Weights of a small GPT-style language model, trained from scratch on English Wikipedia.
Size: 11 layers, width 448, MLP 1216 SwiGLU, 41.5M parameters.
Architecture: RMSNorm before each block, rotary positions, no biases in attention or MLP, untied embeddings.
Training: a variant of Adam for these matrices, 9821 steps.
MLP neurons of a small language model. Each row is named by its layer, matrix (down: output weights) and neuron, and shows model dimensions 165-260. Each number is 128 + 32 x the weight over its row's rms, rounded and kept within 0 to 255. Numbers have three digits each. A neuron's up and down rows have the sign that makes its largest values positive.
A block is one neuron, or neurons of one layer that tend to fire together. After each block is what it responds to, as a language model described it from the Wikipedia text at the highest values.

L3.down1199:104185157112144117170095116116119088091132099174169143096130120148063109156140170135117138095175117091169106075091165157135121100095105155151132095095123124122068113166127149169093166149124144108121106039186160162128145094126104160151142166169123126177122109171122143129153179085085097146
Responds to: Clause-subject pronouns

L3.down525:144141128140169112135041120121129126131151162146147111099169174131146174110098132115097122121138114148076080146090123128122163077164141065105097135137138102116127142128139136089125111137068132134085129116096067103124170042132103153139102123102166190160145105118091126135129126101143078139
Responds to: Topic-introducing prepositions

L7.down44:111108124169138138140095152064118124116147059086154153167143170125159117105121122151121144128129116149139155164074121165155134140159115079171157121124165123097132133153090111145153133126136178127123151154093081116166161149159139128147098136127132161131129161189081106136077131168091176133
L7.down662:134128113093151143147111138163116149130137106122165126067142117105142162105125173109153107129125088150101144167103086178100163107206153092120132055118120115145125160125077035132144119147139159124146141112091073129104171146104112120128059097090117088104102146158128083180105117147149145161
L7.down723:216132118143093106172025202099170162139123083130145114148130160170145152150126127154161122111132073145156149064149124130124136074139120150139076028187114125129133150184069106103146141117141138159103121156092129103162134146126086103096113109165088109167085160134131146135158120111128136171
L7.down876:098165101088122159093200122087107147103076191114117135106107110168093076129094130151098106127074175113161093154125139157098131135134121111089112087160159145113146119178138129147147115121097146101067135089164162178185144061144131104090158166117158162109126167087147047139160105131112126162
L7.down1030:102145206121122113179157164101157098142122122111102148068179148146160213149096151136161123179129128122115130137091117156133126153132207129174082156162131074090130118066112164124091090131133183135135127167066103110168131073099135167184166153142135120140154125082101134187167108098110108101
L7.down1069:099149132101159158072151149154155124133137171081165117117168157130141178109144174103108136168136108122023159146129157168142136091211115075174105124118086162074120169095103146096122148091154093158075066134113118093072161082151153162162116115169159145152132067119046106135071154102120123070
L7.down1118:158126127182166085132176101112133158179142100120113112100133132096137095146131192138094118166119140165148114099120096085142151182091179088092158124124157090139147105123102067100126110113088119105104135084127106156182057119125101118097118113108139163062041165123162110117161104175148130083
L7.down1120:111104094089099176122143102137116059132104121142125066126143104137098151121130079133125109120045128129064126180113146150149150136145116086053070111200185097097182150103125097105070103147154163126115118156130123154150118149163155109107115136099101152115140166095100074100102161142149120116
Responds to: Clause-linking conjunctions

L5.down131:183120126132162141175160107186117145164061184144145084137123114124072097081117155151141116127129115115156139068069173096148109148148120163104116149168102176162101151127145159141136137145062145161138146133064147134166084139141092123147117117093148099075141083127160117162122155139146149147
L5.down146:109130140130137163089129121108081043105157071162157138102137120149124133104153110116090142128117110059154144133094070153141136098150089089099087124087078155124175184134118145124113095102127134093128145136064098096124141117163128121150104155167158092141053160136114155101074116112159093109
L5.down261:127129133132112167078174152141095174167160097212090140149098030089061118223110094098128160116146111084139049143067083131138117160110131135106092090139107111127134176148141142139143146117093143116151172193192141111125108136138188063127130169144124111152109107125123104133094147168173070130
L5.down438:118120083083096153102101154156116121127185168111137061155122114128144167107126131154138121149112133135106141189149100175142170107178183191155142106125151154091149147052143133166144123160085190143139103114140124081119149138197123150170105124158152157126118127109063106072104117127059151113
L5.down441:095130130092144200083165143133165158148129130167114150154147123125055097106147160161127112090139168112090218189118146163116122168194110123119153151130066164123177164086142104111128162180185115140133088095115082140143112126120134122118099133121104125131126169123084157067189178194129075152
L5.down563:153074133136069116125138133071174145150123084084139083142131064130172082144134084129134083181152122155124065093097155133081085187129153140103135107149176119118137079103184124119121138135120114164117142112089158109169084084096154139175140150141141164152108132126053131137114104133120160141
L5.down1015:136136119150099114109144132218139098186089099107133100126136102111100035145138158138121158153177192080097061109105152054065098107091159116137169112174111140086153145155116149123132123137066116119089164081059118151129145133145145136153110116103111111150117149094128132175135160111154104113
L5.down1204:082082132142165206125111112177151103171087137177127115141142146145145169123142194155119137170085117159148167163161112138157113115182100137137140085154157137110138176140149098112131151167127208124136142101114135110145165199191139165120127142120137148146121140094051112071167107151083144167
Responds to: Post-comma clause continuations

L3.down0:113095126128133190199107105150122119093147085110116059106104161178115115143122159170071164112087149117126193125190113106209143170110152097076166122122079150077105121133060091131149135157107075171096133061090142102092138129126124125153089098072148143097154149143233104103172161134122097112
Responds to: Hyphenated compound fragments

L5.down14:113108101181152093201069069193165137075166173074114124096147146168164097121182142153145159116129126136101119128139153088115195097118153145130140128147139164128105094140057132136183138215121120087178160103112121147123143152148111121103093160184091185099133124130162090086123106115129126177
L5.down75:161215178094079117086115134090081131152153159121124091102165111149070149091166141114179092110080112159117121092177154085125160173059103170166079191119116137149179135091193186098049131079088071141123141123147124133138086111098116114132094102110149115180121106089133153174136159072090165137
L5.down203:136170142135115100152129099128148066168187102086105100106067149130148101120099097153106149110096146117081144151245129116148114172127121135093066155188129156132143069070177168158175135161078111083130147182125107154135137145109157121154145152089122181160116208151133136140109111099125124121
L5.down302:083117150159134106073151132146125087047148173122161095076114175141136125149075149079126105161124149133135129129171165124118121108153145157189117141112132185117110142109130099096140149149063146160039087112134136159084098067125134099144116127124065120133182117140146087121136105084123127100
L5.down358:166165149197142121122119137136107172095149133063097104127157143125134144097106125133096138143116149133158148122123154164152174101198099098098100125091152136142129100124191170101110131137085155155173080189134171109145180082115131134178042161117079108143181074155051111133150094099041127088
L5.down751:165056144133122116144146145063112143121162124158088161074188153152091077119139163066116149151130123088169168104121155085089139131136129118127126146138169199116145100123110160145162079076138136091117146122117152156131155142123107149137078086088155100089101145131117165133104166061132105115
L5.down888:144131138194135147179146124137118125123177131103090101098135125135098140146079163066096147170095127144064108124134173131148097156132140167139122105168184134134156160099183074080118157145098145148166139209122115130126156112103091141098181128128121167104136120104123149158128121113172117121
L5.down1027:138168180113151161166138118107190097142071190133118150061124119163101102098107132127171172127152207117142133152135125127150113172100127108161120135166114160136106061090164126122140148153147120096115107120160164132093119136121172095161097185111124131128111114142116139178137062107208119151
Responds to: Hyphenated compound continuations

L5.down107:086074081165142159147202137119119127113103145128143080164121087090098086087106121161198109071146124117165069148144155115213120131154051147085136120145178091230163176098120084125119101115167066173129102088150072170100180153096153139200126116136134130109147068202115096107145099109161129166
L5.down110:092149094114189117095126116183152129162144099192113133065086116107127148101107123148115125172164129160167117134083187147123159150137131153124078166153085117149116121147114089134149136166120065129086116110139125230171104089127131108140100122107109111133091094138069043111081153140139125167
L5.down220:076076052111094137089164137147093119149123132163137168098131140114074166170090121140144138162107112197141131116132172144169118116088115132124173106104129117115161129103083155170121075142112099139121098161162112100109160052152108067110098175042111172131072149128108132123146169150135113131
L5.down320:135150105137116172095154123087133136094141176144183093081125140081207136111151110098104108154176134151097091156085153095114152110125166177164070121105106061103161113107138156158126135131061169086117101105131089146130144129167113112157150082173103151162169085066154086152153118078115061148
L5.down572:074135160164142152174119146073065158119131150131121133057141165067119096149125099131110124112119139131125107131060142153144147192133182127139117086121085125108101154160135140126105168124086099117136094093159133137143103156123159167163127136111117088163140146156108155073090141123151094163
L5.down699:138149127171155112079122203166148120066140102078110136086157133035154128096143117125122147126149143139150141183126132180150136115171108107066071128120161123164144143139206165101123067214145104119135109108126128124170115113065138116175127133138129117148066055168143144155112117128144125090
L5.down898:191082095135160182152141157099143077157069118171080131157152090155044120095136146109166115131110184073159073080071122107099107170136043127136175190115203088189124164128166144199121162054177053129091217166168153112058125089073083183156161146098099129106077134126143156181186156195123073170
L5.down927:129112146165116096095123123099130117065140106153087134164107185151151099146132152097108115125128116118099075150172201135120168117178078091105135153069170120100175184131093137120102086175105111127128155158070142107071113102133142119126176138132031160186197068132115120153162150114119154100
Responds to: Connectors inside proper names